config = dict(
    n_layer=13,
    d_model=512,
    n_head=6,
    n_kv_head=6,
    head_dim=64,
    d_mlp=1536,
    vocab_size=32768,
    activation='tanh_gelu',
    norm='layernorm',
    norm_place='pre',
    norm_eps=1e-05,
    positions='learned',
    qk_norm=False,
    attn_scale=0.125,
    bias='all',
    tie_embeddings=True,
    parallel_block=False,
    init='normal',
    init_std_qkv=0.0148,
    init_std_o=0.00291,
    init_std_up=0.0148,
    init_std_down=0.00291,
    optimizer='laprop',
    lr=0.000713,
    lr_mult_up=0.924,
    beta1=0.95,
    beta2=0.95,
    lr_head=0.00658,
    warmup_steps=245,
    schedule='cos',
    final_lr_fraction=0.0,
    batch_tokens=131072,
    seq_len=2048,
    doc_mask=True,
    train_tokens=719000000,
    steps=5486,
    dataset='wikipedia_en',
)
MLP neurons of a small language model. Each row is named by its layer, matrix (down: output weights) and neuron, and shows model dimensions 112-239. Each number is 128 + 32 x the weight over its row's rms, rounded and kept within 0 to 255.
Before each neuron's rows, "fires before" lists the tokens most often just after its 100 highest values on Wikipedia text that the model never trained on.

fires before: " |", ";", "–"
L9.down425 [128 129 123  61  99  64  22 109  82 169 140  84  88 108 146 148 114 102 100 141 101  48 139 133 121  99 178 127 156 127 117 131  91 106 163 131 150 178  96  93 125  88 121 146 111  99 108 116 104  99 141 106 141 111 134  95  88 138 108 113 201 124 138 158 112 150 107 149  88  79 138 155 118 148 157 135 125 167 102 101 149 153  77 204 144  86 125  86 141 123  83 128 125 145 118 134 164 130 139 128  74  90 135 107 157 112 170 136 180 145 117  93 101 146 151  98 148 121 131 155 161 145  53  89 185 141  41  97]

fires before: "\n", " —", " 0", " 2"
L4.down1442 [116 167 119  61 172  93 126  93 173 135 105 187 113 134 112 119 119 138 110 102 147  65  98 113 160 137 130 101 158 154 181 110 107 127 120 121 112 132 123 124 121  97 136 110 166 141 108 204 135 111 113 115 171 124  93  97 101 105 157  98 181 178  92 138  99 147 119 146 111 124  99  96 181  80 138 156 143 150  59 123 109 141  65 170 136 107 160 118  92 116 119 156 104 204 150 115 164 129 117 148 115 142  90 141 171 128 104 130 151 129 132 172 190 122 174  98 174 165 181 124 117 138 159 124 102 144 114 120]

fires before: " |", ".", "\n", " —"
L4.down1048 [ 77  94 124 102 163 131 135 156 104 109 135 128  90  92 139 126 119 139  76 158 156 101 124 203 133 165 224 148 189 111 102 136 137 100  89  84  95 114 136  81  92 102 154 114 168  82 140 133 124 139 109  98 221 161  98 170 159 118 131 150  88  91  99 180 105 220 189 116 159 119 108 105 156 145 114 134 115 149  31 140 118 123  82 147 109 124 205  99 115 111 168 241  81 167 128 147 149  78 118 149 151 158 140 128  86 142 138 140 150 109 109 104 116 108 123  86 139  94 128 130 141 120 149 162 208 131 167 118]

fires before: " of", " to", ":"
L2.down27 [139 103 157 152 137 134  28 148 148  85 201 102 135  70 143 144 172 154 128 140 113 156 120 135 131 130 101 171 133 111 141  86 138 120 119 113 144 179 154 102 124 123 161  94 151 192 129 134 151 131 117 157 115 113 125 148 135 149 137 117 151 158  90 184 111  68 159 130 133 122 159 136 112 154  87 154 146 170  74 122 146 135 101 133 137 137  85 122 121  92 144 133 147 101 121 140  93 140 105  61 110 103 121 168 119 129 159 145 155 143 133  96 178 113 196 138 147 142 169  72 152 138 146  97  58 122 149 113]

fires before: "|", "==", "-", "=", "==="
L4.down909 [104 103 159 125 151  88 165  95 115 173 185 155  83  90 143 112  73  86 124  64 141 108  83  97 134 113 163 114 111 141 106 109 190 126 132  69 109 213 151 107 124 112 140 139 157 170 133 195 106 109  91  85  97 137 123 123 122 156 103 108 105 119 106 142 150  83 180  84 143 134 101 103 148 162 206 102 107 115 111 103 152 143 123 191 105 114 160 159 130  88 153 125  97 159 171 122 156 160 134 119 124 136  87 123 115  85  94 166 137 120 140 113 177  75 183 111 112 117 148 173  93 143 123 118 143  96 164 170]

fires before: ",", " the", " he", " there"
L9.down447 [101 133 147 110 126 158 159 166  87 143 145 122  91  87  73 136  99  75  86 163 113  90 162 166 163 100 120 186 151 138 131 141 111 114 105  52 123 121 136 170 107 158 107 104 185 135 141  83 148 134 154  98  59 174  82 138 138 130 161 144 141 150 115  84 136 140 111 103 127  89  89 170 111 135 139 115 112 103 114 103 150 132 138 122 157 130  99  80 135 146  96 146 173 110 167 141 146 121 176  74 149 143 193 107 107  81 117 122 105 122 123 137 179 118 154 136 130 143  72 156 170 102 146 101 141 121 154 131]

fires before: "\n", " |", " of", ":"
L2.down1037 [112 166 158 127 141 134 135 124 129 176 171 163 179  93 124 153 185 132 127 173 121 133  50  80 163 137 109 139  76 191 185 119 130 127 105 132  99  69 143 101  96 110 105  97 146 152 122 171 117 104 123  89 111 117 108 145 118 183 129 136 122 161  65 185  47  31 111 168 116 148  91 156 175 150  73  95 114 127 113 172 129 159 105 166 152 151  58 100 164 145 137 172 178  97 101  86 110 119 170 151 166 129 138  74 137 180 149 103 140 122 148 134 182  65 124 153 146 143 124 143 161 110 166 123 144 136 114  74]

fires before: " |"
L4.down26 [122 120 132  97 119 101 161 112  59 126  59 110  70 138  80  80 172 111 117  92 150 145 133  96 135 136 127 166   7 121  46 118 145 101 120  81  97 134  85 144 139 174 102 135 113 141 147 151 163  86  85 110  54  97  96 158 160 157 163 124  56  93 165 156 133  94 161  93 118 129 138 140 106  68 103 138 103 110 100 156 159  77 136 185 113 140  84 130 143 135 131 135  86  41 138 148 142 139 117 120 125 112  61  96 153 138  98  99  61 221 143 124  82 127 136 107 115 139 137 120 108 125 121 157 127 108 161 120]

fires before: " |", ".", "–", "1", "10"
L6.down648 [142 151 190 130 147  90 169  65 156 132 206 107 137  55 157 101  88 108 104 118  68 106 142  97 148 102 117 100 189 184 170 147  85 153 133 162  76 110 122 124 188 102 141 127 106  55 150 110 186 132  83 145 135 200 162 108 144 126 100  97 154 167 136 158  98 164 132 137 112 157 121  77 182 182 132 118  91 137 159 122 100 165 110 180  88 142 164 150 136  40 127 151 121 146  41 124  89  86  83  99  95 112 143 111 152 157 110 110 169 141 143 107 140 137  87 124 109 137 184 145 165 102 103 111 158 125 128  91]

fires before: " |", "-", " (", ")"
L6.down1246 [139  57 134 138 107 155 163  95  83 125 139 159 132 125 116 115 148 119 119 140 163 111 154 138 145  99 178 180 115 103  54  88 118 133 104  93 121 151 139 101 142 200  96 115 135 113  96 125 148 110 132 160 125 121 111 120 140 137 176 138 101  72 167 183 130  44 113 131  93 160 110 136  84  81  96 131  81 114  87 104 169  86 122 149 109 140 129 168 142 129 161 162 144  72 163 179 120 130 130 140 115 109  90  80 118 114  97 174  88 127 105 111 116 152 129 110  91 154 147 121 107 157 114 134 113 101 158 107]

fires before: " |", ";", "\n", "."
L4.down979 [ 75  79  97 140 120 140 130 138 132 110  85 131  57  57  91  32 113  84 107 153 139 172 150 182 153 146 145 129 151 136  29 118 132  97 148  86  76 152 108  97 160 122 141 130 142  88 116  67 144  95 134 131 145 184 114 215 164 133 143 119 163  98 160 121 117 162 121 138 115 193 154 108 171 135 132 110 109 171 125 145 154 142  44 114  82 178 134 142  92 142 118 105 116 222 110  96  74  78 151 122 128 130 139 126 112 158 123 117 162  91 124  88 159  65 169  97 154 155  81 138 159 121 122 107 213  98 111  83]

fires before: ";", " |", ".", "\n", ","
L4.down791 [112 115  93 101 169 121 164 129 123 178  49 134  57  80 112 119 114 114  93 137 204 108 147 192 144 134 138  95 121 145  61 122 156 101 136 136 114 143 112 133 136  77 137 166 143  90  85  91 142  77 100 109 102 147 109 101 157 134  66 117 172 117 108 151 116 168 112  53 112 153 113  98 115 148 152 103  98 201 160 153 126 170  44  84 146 100 197 104 109 160 128 154 197 183 176 137 117  84 127 139 132 126 153 165 109 136 107 166 176 120 108 159 174 144 133 135 138 139  58 175 168 104 102 115 198 128 115 115]

fires before: " |", "–", " March", "."
L9.down886 [110  53 133 118 111 109 125  91 126 128 146 106 148 167 165 121 151 146 125 172  88 144 151 106 127 119 132  84 158 115 183 118 139 118 161 139 133 130  96 195 112 129 123 149  87 124  96 111 151 180  83 154 142 130 158 100 146 119 128 103 121 124 144 121  89 182 139 197 202  78 150 155 200 153 110 108 156  63 165  67 152 140 131 195 113 130 106 157 117 118 161 120 136 105 125 133 116 141 166  88 106  99 117 118 164 181  91 131 120  92 151  38 119 163  86 128 124 105 153  94  70 208 148  99 191  52  66 109]

fires before: "\n", " |", "=="
L4.down49 [ 99  59 148 138 153 119  96 115 105  79 146 133 131  52 115 110 105 152 106 122 111 130 124 138 110 165 106 144 151 140 116 133 150 135 106 112 113 138 107 116 145 177 142 112 114  98 129 130 118  84 113 135 193 170 180 138 157  80 105 121  89 178 136 134 107  63 182 163 150 143 156 133 139  55 109 140 101  82  51 114 141 145  95 119 110 134 171 158 135 117 147 182 130 135  91  76 101 105  66 165 162 158 118 123 136 116 127 148 142 139  88   0 141 122 128 101 123  97 147 143 173 129 158 104 110 137 143  89]

fires before: " |", " Team", " Pos", "====", "\n"
L9.down70 [120 144 136  86 134  76 158 136 153 121  99 115 155  86 113  98 129 113 115 145 168 120 198 129 102 130 130 111  89 159 168  97  94 190 154  93  65  38  93 133 105 112 126 129 143 136 117  88  79 138  96  88  51 128 122 143 147 141 132 119  93  88 134 138 146 144  86 134 147 169 128 142 114 150 130  96 125  47 110 101 175 142 131 119  59 166 126 141 132 158 131  82 176  89 183  93 159 193 164 167  85 134 129 115 113  94  83 133 182 178 155 105 110 132 177 104 104 118 145 132 126 132  99  76 175 147  96 172]

fires before: "\n", "-", "The", "|"
L4.down311 [170  39 159 145 187 113  63 114 166  80 170 149 161 112 182 161 117 176 177 190 113 154 130  99 158 110  94 142 116 105 136 169 145 146 122 123 107 127 111  89 161 136 156 135  83 117 173 125 142  83  81 144 188 150 132 108 128 117 181 183 101 182 110 141 155  88 176 159  59 140 139 110 191  80 136 128  96  18  91 129  45 146  94 128 134 134 133 133 120  88 141 146 106 166 111 121 129 132 136 112 105 168  95 144 162 139  75 129 113 157 127 114 143 117 181 121 128 140 156 118  99 120 128 117 158 114  92 112]

fires before: " |", " /", "′", ".", ","
L9.down1500 [ 80 135 148 109 145 147 123 119  91  96 164 153 163 121 138  84  72 105 158 145 141 110 100 154  44 157 160 151 104 134 169 107  89 152 103 115 140 123  70 150 133 103 158 140 101 148 104 170 169 110 109  90 113 166 101 155  96 110 127  97 127 164 121 107  77  97 163 119 187 192 147 137 126 124 108 100 124 181 159 117  89 141  93 138 170 121 146  38 108  56  98 123 185 123  99  92 114 128 180 164 133 132  97 166  43  95 163 186 132 113 115  95 125 166  93 106  88 152 109 156 151 131  79 117  88 129 103 127]

fires before: " |", " and"
L2.down1475 [129 131  88 133 192 164 182 125 159 174 120 188 104 153 168  83 119 140 177 115  87 120  90 140 140 166  68 143 141 134 137  74 176 127 101 167 144 152  96 122 152 175 109 124 109  82 129 107 124  96 126 147 165  89 168 154 161  92  99 144 135  90 133 156 132 145 121 182  99 149 102  92 197  96 141 169  73 122 108 128  72 119  60 113 123 122 142  77  61 111 150 183  72 187 148 111 160 169 117 103 121 147 137 130 124 164  70 164 127 167 113 100 179 140 164 184 130 174 155 152  94 153 147 114 226 148  99  97]

fires before: "\n", " of", " States", " and", ")", ","
L9.down713 [ 63  99 162 155 120 104  76 132 110 119 159 106 164 112 120  65 107 128 100 132 205 124 181 117 114 155 122 124 118  98 140 126 140 130 115 203  52  91 106  84 165 131 162 112 146 132 116 144 154 134 147 149 151 113 143 100  89 163 117 151 133 158 124 166 151  44 157  91 167 137  82  26  61 109 150  99 158  99  97 122 118 143 114  96 121 112 107 103  97 118  96  96 132  95 140 146 135 127 161 128 147  89  56 100 143  71 179 176  71  75  99 118 185 132 135 112 117 123 131 150 168 162 112 132 131 123 169 219]

fires before: " |", ".", " 4", " 2", " 5"
L6.down670 [129  49 138 126 145 102 103  68  96 111 229 128 141  93 163 105  57 147 101 134 104 156 146 120 184  89 146 164 141 136 112 167 179 151 132 105 115  82  44  80 131 133 143  81 137 111 148 132 152 135 132 134 138 134  96 211 153 164 130 137  67 158 161 135 165  58 104  89  87 178  74 130 166 101 159 100 156  40 108 165  95 121 102 141  93 160 144 162 118  80 166 110  76 138 134 133 146 169 126 100  20 143  94 105 108 101  83 169 110  97 104  92 134 179 128 132  85  92 155 186 120 187 140 120 152  87 119 168]

fires before: "\n", " —", " 0", " "
L4.down542 [117 141  90 163 103 125  80 143  63  78 102 131 104  89 182 125 137 130 116 197 129 149  86  89 118 144 126  91 124 149 122  86 100  88  74  48  90 171 103 118  76 134 114 122 144 141 122 170 125  96 117 155 168 188 109 169  77 123 146 103 165 164 107 155 171 158 122 133 115 125  77  88 113 148 144 105 126 106  94 136  57 171 114 205 147 150 197 138  79 102 103 161 108 159 140 119 130 125  89 149 133 194 139  71 106 143 120 112 103 119 155 134 176 119  97 113 138 226 110 117 155 125 124 179 113 138 105 136]

fires before: "-", "\n"
L4.down1506 [150  86 120 112 157 137 115 163 123  60 147 167 189 111 116 177 130 172 185 202 127 160 160 100 173  95  82 101 106 141  89 144  80 146 101 122 108 115  52 109 168 189 133 118 115  44 167  52 155  84 128 173 128 133 127 110 154 131 184 153 183 106 124 135 194 123 123 212  94 137 147 119 160  52 107 161  70  93  69 144 106 113  93 106 133 143 123 164 165 112 118 119 141 132 111 152 126  92 106 130  79 127 141 159 104 179  55 106 109 170  40 105  79 149 131  67 116 169 120 100 104 163 137 140 175 141 110 135]

fires before: " |", ")"
L9.down305 [192 128 157 103 102 138 112 125 109  53 163 135 161 110  83 147 117 127 143 138  88  86 129 138  64  94 108  97 112  88  80 131 150 156 117 155 166 145 100 121 159  74 113 132 133 134  98  90  80 111 151 193 152  92 149  98 125 170 141  86 142 130 122  70 118 149 191 140 123 172 131 176 168 104  99 129 110 121  54 110 198 135 133 118 138 119 119  98 151 163 150 121 159 116 110  87  81 120 161 112 113  29  63  98 111 148 118 176 154 120 182  84  66 139 101 129 140 111 114 110 101 101 123 174 200 116 140  91]

fires before: "-", "\n", "|"
L4.down246 [155 105 124 146 153 146 122 159 137  76 153 159 180 143 142 185  98 136 154 135 130 165 182 115 166 145  67 125  51 132 137  63 102 147 159 158  94  73  97  88 199 167 128  90 124  43 140  48 162  95 199 120 158 145 113 142 169 153 142 124 154 121 166 128 177  65 151 185  77 157 143 145 176  99 107 103  74 124 101 146  96 150  41  92 128 136  99 175 137  94 188 123 158 131 147 157 105 135 100  95  84 149 112 143 125 142 102 139 102 171  50 137  87 117 102  83 105 160 142 106 142 157 121 150 151 154 110 112]

fires before: "\n", "-"
L4.down428 [157  87 143 137 129 124  58 129 165  68 172 179 166 147 162 122 125 186 197 167 101 156 110  97 133 110  66 113 102 125 125 160 160 147  94 138  99 142  87 108 171 142 166 171 103  79 141 112 126  78 129 160 185 156 155 135 121  83 192 140 108 164 113 136 114 116 163 202  48 151 150 106 149  55  89 155 119  81  62 117  65 122  86 153 152 153 132 163 123 105 134 144 120 163 140  90 136 110 101 113  99 123 104 167 111 146  78 126 133 139 108  70 104 138 142 118 116 121 138 100 114 167 150 117 142 100  66 113]

fires before: ",", ".", " and", " of", " in", ":"
L6.down277 [ 94  76  95 150  94 119 121 140 135 166 177 120 156 129  48 158  98 159 151 140 135 156 160 133 131 107 130 134 100 106 147 126 136  84  89 132 120 124 101 119 120 130 114  58 133 143  71 155 118 114 106 181 170 100 167 141 109 120 141 177 112 125 132 104 204 162 159 128 190 141 104 107 119  87  97 194 126  93 133 100 107 134  19 174 108 181 157 102 134 109 136 130 170 131 102  81  99 145 107  83 151 103  85  87 142 146 128 148 144 102 110 157 139 114  76 160 137 121 133  66 145 132 101  70 108  97 150 164]

fires before: "\n", " and"
L6.down970 [153  72 171 149 138 101  71 102 106  97 146 119 168 166 115 142 149 185 171 145  93 171 118  92 155 130  71 136  86 116 100 107 114 164 130 116 144 144 119 122 131 152  84  97 108 150 101 104 189  92 107 172 147 101 116 164  52 128 171 152  90 178 157 124 143 100 195 168  67 146 144 181 174 118 125 116  88  68  92 145  91 118  96 178 121 137 177 190 120 126 182 153 162 167 121 103  87 181  77 125  86 105  26 126 150 182  91  88 107 163 118 132 136 157 166 148  99 176 156 122  72 141 104  78 133  69 136 148]

fires before: " %", " ", " |", " in", " (", ")"
L6.down588 [133 139  79 154 111 127 118 164 102 104 136 148 114 119 160 132  80 147 135 111  58 158  93 113 163 162 110  88 112 118  91 155 193 165 134 188 120 118 154  70 176 150 182 137 122  87 153  95  95 126  88  95 116 122 149 165 189 134 128 198  94 172 128 144 139  55 171 162 130 128 163 143 177  37 149 125  79  93  74 185 130 132 102 142 113 107 122 134 111 150  86 118 152 154 164  63 130  89  59 141 137 124  97 104 157 151 114 126 110 167 138 121 181 174 108 186 112 159  85 137 133  83  71  81 187 113  93 177]

fires before: "\n", " —", " ", " |"
L4.down1473 [ 82  61 111 115 173 146 107 202 100 166 136 143 131  63 190 107 153 140 146 137 164 151  93 177 104 127 152 119 118  84  82  75 128 122  71  89  89 137  91 110 116  76 129 120 192 107 110 139 105  95 165 142 223 177 118 119 147  86 147 145 133 123 145 143 145 182 127 132 114 139 105 122  66 153 180  99  95 111 121  91  92 149 107 181 124 143 191  98  60  68 120 175  34 176 132 173 124 153 153 113 145 140 177 143 112  70 104 108 151  87 165 139 177 100 103  74 131 128  85 144 168 133 145 166 140 134 139 145]

fires before: " |", "–", "."
L4.down377 [118 158 154 121 116 124 143  83 192 138 104 117 159  93 141 178 152  87 175 156  82 131  85 111 127  85 101  75 108 127 193 163 130 108 134 128 146 143 125  83  69 171  72 158 179 148 149 186 141 111 114 145 185 125 114  95  37 105 149 106 115 183 116 124 107 170 150 168 101 119 130 149 138 169 116 151 140 115 108 104  83 101 148 152 166 174 173 161 173  79 154 169 128 173 131  92 125 129 121 119 166  59 133  98  71 133 116  92 174  83 138 143 185 109 129  31 117 160 155 153 114 179 151 132 164 129 121 122]

fires before: ",", " the"
L9.down712 [ 89 165  28 161 167 198 127 108 107 119 123 114 106 170 117 144 135 150 151  99 161 144 127 132 158 143 108 122 163 179  80 164 111 106  66  75 179 147 117 133  94 164 122 142  67 134 130 124 100 184 158 118  99 103 126 129 108 169 174 149 132 115 107 147 100 151 161 113 141  80 122 160 143 180 124 106 150 178 144 174 128 133 144 140  71  98 151  75 128 105 117 142 124 144 155 166 136 120 121  94 136 114 132 117 117 128 110 156 151  62  78 150 182 169 143 101 134 138 141  91 142 139 134  78 169 129 128  58]

fires before: " |", ":", "–"
L9.down1209 [126 194  76 136 167 118 107  80 179 179 114 136  91 133  68 108  92  90 150  62 115 118  95 125 141  98 121 130  69 113  78 124 148 131 152  96 167 131 172 122 141 149 126 157 169 124 199 134 172 151  74 118 135 133 164 137 202 152 144 142 167 161 109 137 144 155 115 125 140 121 100 120  92  95 141 137 100 140 111 172 107 140 132 168 113 136 120 122  73 170  99 199 155 140 127 127 117 175  76 137 109 177  51 108 177 110 141 156  94 135 127  30 146 162 132 113 158 132 131 116 125 114 121 135 124 121 147 139]

fires before: " |", " Pts", "\n", " L", " GF"
L9.down1496 [ 47  99  74 100 136 169  83 154 100 132 185 122 136 144 157 154 145 136 156 132 149 160 103 150  60 114 154 113 141 125 158 177 119 137 124 111  82 162  94 111 139 199 117 147 129 152 137 154 127 176 186 161 147 153  94 165 174  88  92 111  48 134 148 173 162 144  96 164  82 157 160  80  70  97 100 145  95 167 145 177  73 171 132 156  84 115 175 129  54  61 145  88  97 205 200 107 105 103 174 114  65 165 153 139 122 119 140 119  99  40 134 152 181 116 121 149 124  80 105 118 140  48 106 100 191 100  66 179]

fires before: ".", "ops", "ú", " |", "itle"
L9.down400 [125 122 147 146 123 145 125 163 150  73  82 168 172 131 127 158 112 137 182 132 150 129 113  45 134 123  83 149 155 172 201 129 168 167  66 125 146 129 109 158 104 148 115 177 202 129 133 100 101  74  71 152 189 122  99 123 132 119 165 127 181 171 164 168 190 177  81 147  78 165  93 141  78 122 106 128 120  98  81 152 125 141 113 131 130 148  96 129 102  81 123  87 120 122 134 182 127  76 141  90 149 116 176 174  86 142  89 120 111 163 129 104 125 114 162 133 156 177 118 112 149 130 135 129 130 136 135 155]

fires before: "–", "\n", ":", " |", "."
L6.down1435 [157 124  68  85  94 114 114 134 122 147 116 168  96  83 113  62 115 162 112 174 144 161 119 139 134  99 145 107 102 139 110 101 150 121 155  49 108 108  77 152 118 197 118 123 155 114  97 111 164 133 171 156  99 128  86 164 149 124 169 147 120 136 138 107 146 103 115  64 158 167  77 122  97  88  99  67 144  84 114 152 111 142  75 120 107 151 159 148  89 151  98 161  78 137 135 153 180 142 111 140 116 186  78  84  88 178  75 110  82 103 148 119 155 116 121 108 116 136 136 146 104 184 126 166  70 132 147 109]

fires before: "|", "==", "-", "=", "==="
L4.down1100 [ 88 139 135 102  89  91 165  80 138 228 141 122  85 135 153 156 135  96 120  80 175 142  90 100 124 102 192  60  83 157 111 116 191 142 118  99 134 166 147 152 104 106 129 147 166 222 127 190 124 116  73  82 141 132 110 114 124 162  91 125 128 150 104 128 138 122 139  47 196 165 113  73  95 186 174 161 123 133 138 119 108 120 137 196 131 139 121 112 110 103 119 108  82 103 163 137 171 146 103 139 129 115 106 147 157 105 161 146 115 147 196 187 169  81 147 146 138 115 159 142  85 164 133 102 148 150 145 143]

fires before: " |", ")", " the"
L4.down1012 [ 90 162 128  97  91 106 139 107 147 114 142 145  96 135 156 134 184 102 181 123 127 172 172 148  69  87 122  74 151 157 117 141 139 111 143 120  96 129 107 168 149 147 109 169  82  73 112 108 178 134 178 102 105 138 145 106 144 138 121 121 192  86 117 150  73 133  77 149  80 146 147 111 173 156 108 129 106 120 168 118 143 105 133  99 121  95  82 164 104  95 115  96 136 115 127 143 122 179 100  80  59 140 147 137 135 141 166 116  94 153 189 159 164 116 100 127  97 157 119  88 136 122 126 139 184 150 138 116]

fires before: "{", ".", ")", " \\"
L4.down1186 [ 80 199 104 137 106 119 203 122 120  98  58 115 125 100 133 136 124 128 133 176 147 147 148  89  98  38 114 167 155 141 159  99 143 114  82 138 147 159 124 173  60 190 140 113 105 120 122 116 122 104 183 162 118 114 100 167 116  93 129 119 131 123 116 186 144 106 133 114 135 108 128 142  99 111 124 161 165 164 115 154 178 147 107  90 177 163  41 159  98 130  72  98 166 154 107 168 110 154 150 124  96 109 111  98 154 116 121 146 122  87 125 167 159 106 154  96 106 130 107 171 138 175 164 145 164 146  82 160]

fires before: " |"
L4.down669 [ 99 125 101  72  85 103 145 123  73 139 111 102 109 136  65  78 155  87 111  62 137 106 106 159  95 153 152 169  89 142  86 136 170  87  65 116 129 200 130 116 114 173 115 133 128 177 137 188 153  99  74 115 117 115 141 139  88 197 126 111  35 118 125 168 113  70 152 105 123 109 104  95 149  64 112 162 154 125 133 137 181  97 114 187  86 120  84 108 139 122 142 116 136  74 110 170 117 144  87 164 107  96  56 110 139 129 101 111  66 162 105  86  95 134 138  73 108 154 163 107 124 154 117  96 161 145 171 134]

fires before: "\n", ".", ":"
L2.down990 [136 121  79 168 138 179 160 175 139 162 215 139 108 115 109 109 211 150  71 102 131  91  69 136 124 119 106 149 153 136  87 156 110  87 136 131  66 151 138 112 108 143 110 139 122 167  85  72  88 100 125 161  82 189 146 172 117 125 144 210  60 128 141 165 156  70  91 153 106 141 130 134 169 153  81 143 155 113 114  79 125 135 173 178 104 168  93 112 135 119 121 143 149 102 110  96  97  64  90 115 111 149 109 148 125  79 115 104 159 161 101 143 154  63 131 170 138 112 126 135 201 164 149 127 110 151 165  89]

fires before: ".", " |", ":"
L9.down435 [151 107 136  99 110 153 152 111 138 105  87  88  88 119 155 127 185 168 115  96 129 127 109 134 115 172 149 124 126  96 112 112 138  62 177 139 156 104 156 182 184 167 117 103 120 172 180 134  95 139  69 103 168 139 136  86 121 123 139 155 141  98 180 187 131 134  37 175 137 130 158 160  83 169 137 171  99 128 142 135 139 109  82 140 131  86 135 150 165 117  93 105 157 105 144 131 141 155  86 125 115 114 165  93 155  92 111 109 147 102 140 112 122  97 135 182 103 121 159 111 137  80  96 113  74 202 138 134]

fires before: " |"
L9.down944 [ 82 153  79 106 135 150 144  92  80 167 150 129 122 185 113  68 127 132 144 163 127 106 115  84 106 106 158 118 138 128 154 116  86 128 147  84 104 147  89 123 116 128 110 149 186 143  95 124 126 173 153 131  94 139 125 182 113 117 101 146 173  61 164 125 166  95  86 139 103  83 157 131  93 111 108 110 132 144 176 129 132 123  59 138  86 149 167 152 102  87 164 142 132 155 114  96 146 155 133  97 106 138 102 121 112  70 143 158 130 104 133 126 159 170 102 119  84 162 187 159 172 152 134 103  52 194 164 149]

fires before: " |", "\n", ".", " 0", "+"
L4.down1427 [113 112 166 118 164 155 116 123 120 149 165  90 125 107 152 165 137 100 109 134 177 117  56 143 158 145 244 123 218 129 163 146 153 138  88 124 147 125  98  98  77  97 180  83 153 186 104 191 133 140  94  78 163 134  82 102 104  84 107 124  93 135 105 132 108 138 110 122 154 144  74  76 153 169 143 145 196  69  94  90 101 143  77 190 130 122 202  68  70 151 106 129  63 156 163 151 118 147 143 160 145  95 184 101 116 125 137 101 150  67 122 121 162 162 131  99 141  91 153 161 110 115 129 151 147 134 157 142]

fires before: " |", " be"
L9.down446 [166  98 100 158 142  92 178 130 130  92 149 142  97 130 141  65 134 124 186 125 173 139 100  87  99 196 136 108  91 115 192 127 125 104 163 152 153  70 103 136 166 154 169 168 134 131 146 119 117  95 169 166 133 151 169 160 186 138 191 173 139  92 138 141 145  92 102 138 109 116 117 124 124  91 103 167 132 121 141 164 124 197  75  92 130 196 129  63 156 140  95 112 131 185  78 196 132 165 100  98 113 128 138 144 132  89  75  86 129  60 151 142 209 157 170 150 150  97 152 137 136 109  90  87 208 158 141 121]

fires before: "\n", " 0", " 1", " +"
L4.down594 [133  91 133  89 123 126 110 147 109 182 110 129 102  42  99 131  68  98  55 107 169 129  92 117 147 121 151  92 133 163 120 117 131 110  94  66 103 152 145 133 122  83 115  81 215 194  77 156 134 144  93 144 158 148 122 110 172 139  76 143 149 125 120 131 140 101 105 119 142 147  83 104  96 124 156  76 157 117  88 112 139 138  88 147 131  83 194  86 119 164  81 158  86 174 123 164 136 168  89 155 139 138 191 107  97  96 133  65 111  68 122 144 189 151 119 123 160 176 163 172 146 135 119 104 131 129 163 165]

fires before: " |", "\n", " —", " ", " 1"
L4.down176 [123 156 121 165 121 130 120 130 166  79 111 137 161 155 119 158 150 109 124  70  78 133 145 116 112 111 168 120 128 137 176 135 138 198 127 155 151 114 157 181 143 121 131 127  77 101 120  94 112 154 131 136 120 141 135  83 185  83 175  96 120  76 119  79  96 143 101 151  88 143 163 142  68 150 118 132 145 159  89 101 166 110 163 113 184 105  90 146 105  77 126 107 123  94 133 144 160 121 137 132  64  76 116 114 128 121 118 151 122 149 104  99 129 140 142 118 100 134 115 142  86 153 171 141 255 109 113 143]

fires before: " |", " 0", " +"
L6.down390 [177 153 156 124 153 148 121 146 160  66 151 174  76 139 130 147 141 111 137 164 170 127 100 121 135  98 168 142 145 165 129  83 133 108 136 177 155 135  88 107 117 120 124 171 155 145 117 108 152 147 124  81  93 180 105 106 117 123  85 104 126 112  95 119 122 211 157 113  55 110 120  79 164 131 102 166 135 121 135  83 100 171  70 130 120 114 180  75 168 158 199 110 168 111 151 134 109 144 167 162 158 146 170 161 110 182 161 134 134  64 168 141  95 126 107 104  97 112 109 181 134 155 102 176  76  73 204 113]